From a checkpoint of a small transformer trained on Wikipedia.
Architecture: normalized queries and keys, capped logits.
MLP neurons of a small language model. Each row is named by its layer, matrix (down: output weights) and neuron, and shows model dimensions 96-191. Each number is 500 + 40 x the weight over its row's rms, rounded and kept within 0 to 999. Numbers have three digits each.
After each neuron's rows, "raises" lists the tokens whose logits its output raises most directly, leaving later layers aside.

L4.down2777:510474461434497533437531511475504519516485517499474571450481507523469480511480491413559552605490532577500512525519490549519455465504490505489537471516477446533468450516501548444475510484467504461491536515489451528506542533500511503439500475528557539527563517597453502614505439495538520483
raises: "who ", "whom ", "see ", "ISBN ", "including "

L4.down2629:491505495499495465494557603447537513506548468527523498432566483479525504495559507457447514460480562576488463465429524549477495439389524532545556502497421494528502473534539434448505546425495452534455432563484441463437472413486578554511470478513517496491550455456443492591444459446514519458
raises: "and ", "of ", "in ", "e", "cour"

L4.down2685:504449483476483498522532526533503584453485518456510602485469462479528568510484504572553478411534429542497512550484501515508489445456480457510584516570535425503498503470495538496573435486512414574522487486501427472532472487528464550515576503492559490520499489504386513517515451503561506499
raises: "e", "ley ", "ley", "y", "Kentucky"

L4.down394:524481470517500421447469494401447458468441470458552480479450485487505486534443529555504509500481468520458530479563524509487511510549558478466436512500522423495519420515534521532514443565487430431425530522501600524484511524509563479513508484534495524507500518472517461538519523527516495471
raises: "List ", "History ", "Climate ", "Health", "Foreign "

L4.down1634:527548474562498565524519508560433612488481500490490481411519450504533505489496541438564467495518503576453470531533455510481430506447506554469481508471518543512536534522464473577563485494433504457546448520580553508485525521450487478487416514560493429511511498513491507433513547492500500533
raises: "from ", "in ", "along ", "off ", "down "

L4.down806:475457482455488486481544536467488518528545544384420510517547494567437473437484439471460520416513522527527536531499451447445410505444554536438487444437512487477576582503533511517490480526425479474512472543512463482492463477572468508488445461544540463499557460466517530524460574455515479533
raises: "of ", "in ", "with ", "itself ", "within "

L4.down984:470530506581477602561533530504500457507473553541507424489473465510511510451533458507470509516503507478596542558543551476443555470453473450539484588538437471482461484502549474496509485492487496455496549479488599571458467468509541567492515559514466424539492493472499525481480513449557503542
raises: "of ", "des ", "als ", "Of ", "between "

L4.down2469:546513554487424513530528456545498533528455424492541492527552485446469557566482529536465513478450462416485451547414452492466500508459520482458514505554503511537514517586500563454474535479501432530503515491507449410572460563549550466458525598477525518478492569535467501549508518504482470457
raises: "include ", "only ", "included ", "vice ", "most "

L4.down1711:475479555573520479511498514505527507522521493457528524524516561465478598484563490403562507524510565519395466477483441446581354495505520480462504494471585471564509418487507467508446571443489485514571489531416474448535576508513448465515447541465479468540536560488463494499495530572487567501
raises: "themselves ", "himself ", "Preceded ", "–: ", "them "

L4.down2374:473513511476519450433535398441499507472520486494546500440500454520516492551538484565448489535512489439573479426437516508444567504543465449492413552513442417438558530511453475504490510526497454533562410510461534463536508492465490488421491514545499499424459476524451520498497494483539391489
raises: "che ", "ky ", "ka ", "ki ", "cia "

L4.down1749:527521432520495526497464498578492507520503546457482508519479506464457516481450573534518538609499558519545501502504501510519506406386560527561474539379541474525559433468479531571515487548481528524493607434449506401533448573445410490509501557495453457524513508490500467512442451461484538568
raises: "two ", "the ", "several ", "three ", "many "

L4.down1654:543483456501506558516546568512559469585483564448534507523473467461491536524544478522440533484478507471559559475541500441480499446558441497535499470447465535460462488529498559520511554473448524450424489521433505493542488474456576474555515551436504472524547544507502553465500499470548497517
raises: "of ", "time", "date", "time ", "of"

L4.down1305:514510503510516465410483465543513569526509515452503584567486451568479437515464433543489500529541508425531460527509460415502512522481472526507523482555472482529541513529498527520535464548514524450538577508463552501443567530528513487479512478465492495474506479501467466563476488521502431529
raises: "their ", "this ", "her ", "its ", "his "

L4.down1879:505488571505451418540531468515456454477458517487529500481500455561513506485542457534509474485472484532496514476459556499477440531499498513452461544547500484502596533459587459401494555508488444494444534424531430486486541570548496468437525427496455530477508434420494497471502466517474528545
raises: "est ", "est", "encycl", "ty ", "me "

L4.down144:467526512467498496497577494429474491466463475431490525460527473545514490439469457443545445547542553493438535507465522558526527464513478517492549496537433479486530527465550489480482498424481524427499528481456536509543502428519523468544515442518484418573558552469438527534548517508566595568
raises: "times", "votes ", "times ", "refugees ", "of "

L4.down1755:496496531467542535444497480552483465489509509459466478480475532487507525445513487552482454507505525454500468490545461512559532425495419506468511541488525481454539511552506424433519499440471476472524462524563404511497462510533493586541487535471438526498528473492520483561525503543440526471
raises: "ating ", "ate ", "ading ", "ated ", "ade "

L4.down1465:510483441479451562471453480582478537482461486521579497503569575479490510479594495493486534480469493513460484500476435494480541503477505580481577444491503537487465489582540531522477489479431431514500486481568481483577528515551567437574504480494457513502440505504428501450467559502452468466
raises: "a ", "an ", "about ", "how ", "support "

L4.down560:508482561510569479514470456464502512534456514484522516510489500452507471518479416507479462485416563505465497521526489464491490492490517450564507430540456493542541538529525487504440433448485472489479523533504512549430565515475542468478490516523501456511520540546537478509511599486533526458
raises: "her ", "his ", "him ", "their ", "oss"

L4.down1996:469490503568495523476514543511507513469477477589573521504489460517501498452569527469501518563537432515552566474473526526514415504528456471551571444496486500489531424465442446541471465537433475496481447487430481529494512460483512487544508599510447485557445498477492537504509535519505498498
raises: "ts ", "sen ", "ts", "shire ", "us "

L4.down1334:486483494569497481517525435510426475527522520500539537519482496521566514480505515467531493437490547498514494492529516464446476549459557442487528491558536470540471510536492506549508477473529464533517481472484463562488467459506464439554469445481470477546512504500481443531530524539501555484
raises: "±% ", "Succeeded ", "DF ", "MF ", "Apps "

L4.down2330:501529464536490521499432504487440471472546490482515501516534478504474461519529506465496569493496520469509507479495511467574400459460509506518437530437486536525576456573408450540516530499492535530442468482489584491520452531481507498511476520516470393518492536497519528462408553470564507547
raises: "of ", "than ", "of", "Of ", "II "

L4.down128:515468502400580432506492516504521513402522543589480526485465512540542520538528466498472464513537495500455487509394556430512518495548498493509429483516487507498509520544507520510452488494500581516543513486476458552528510487513499538436405517469514505430472495516459543493498379556453495414
raises: "ade", "ading ", "overall", "ind", "is"

L4.down855:495468525467500428476489442537484483564491536524622550560482504450494539583578486492531534509557471538482517487489518545482541590560472564521406478445508500468501549559510550454519543546554459502433426526581524495483516499442500507556492461437462576574440481508505515475493517503472472482
raises: "you ", "it", "be ", "played", "others "

L4.down3067:463505460506596478501534452557526473518498521516509561405501534487479569454580458532512519578526481448482492498441483580505521424517500556437530563496508566541476488507453560564507530456431479528488477493562489500472471519457521525464551459444517558483483522516529520474456511547547482513
raises: "Preceded ", "little ", "no ", "conflict ", "controversy "

L4.down1312:514509453504429531481571533520485546476454453571514543588553528520487505544531495547472541458444571498525486517522464466511482485504517502484552518478496479515614539532507536524501496496481451482472430567490473486517521510562521461545433507532482420462441526570450542569541511521459560449
raises: "contain ", "allow ", "them ", "include ", "provide "

L4.down1427:461506462442512479508518478478555474544493478531479528516492461475461467530464534506510519516532510508468505593498512536547461459531478542569544528457459506470487392503518457490439538527460502511470526529484514530572500591444500492463552469581464507462583509469541472483530496573520477573
raises: "on ", "on", "ones ", "ines ", "ones"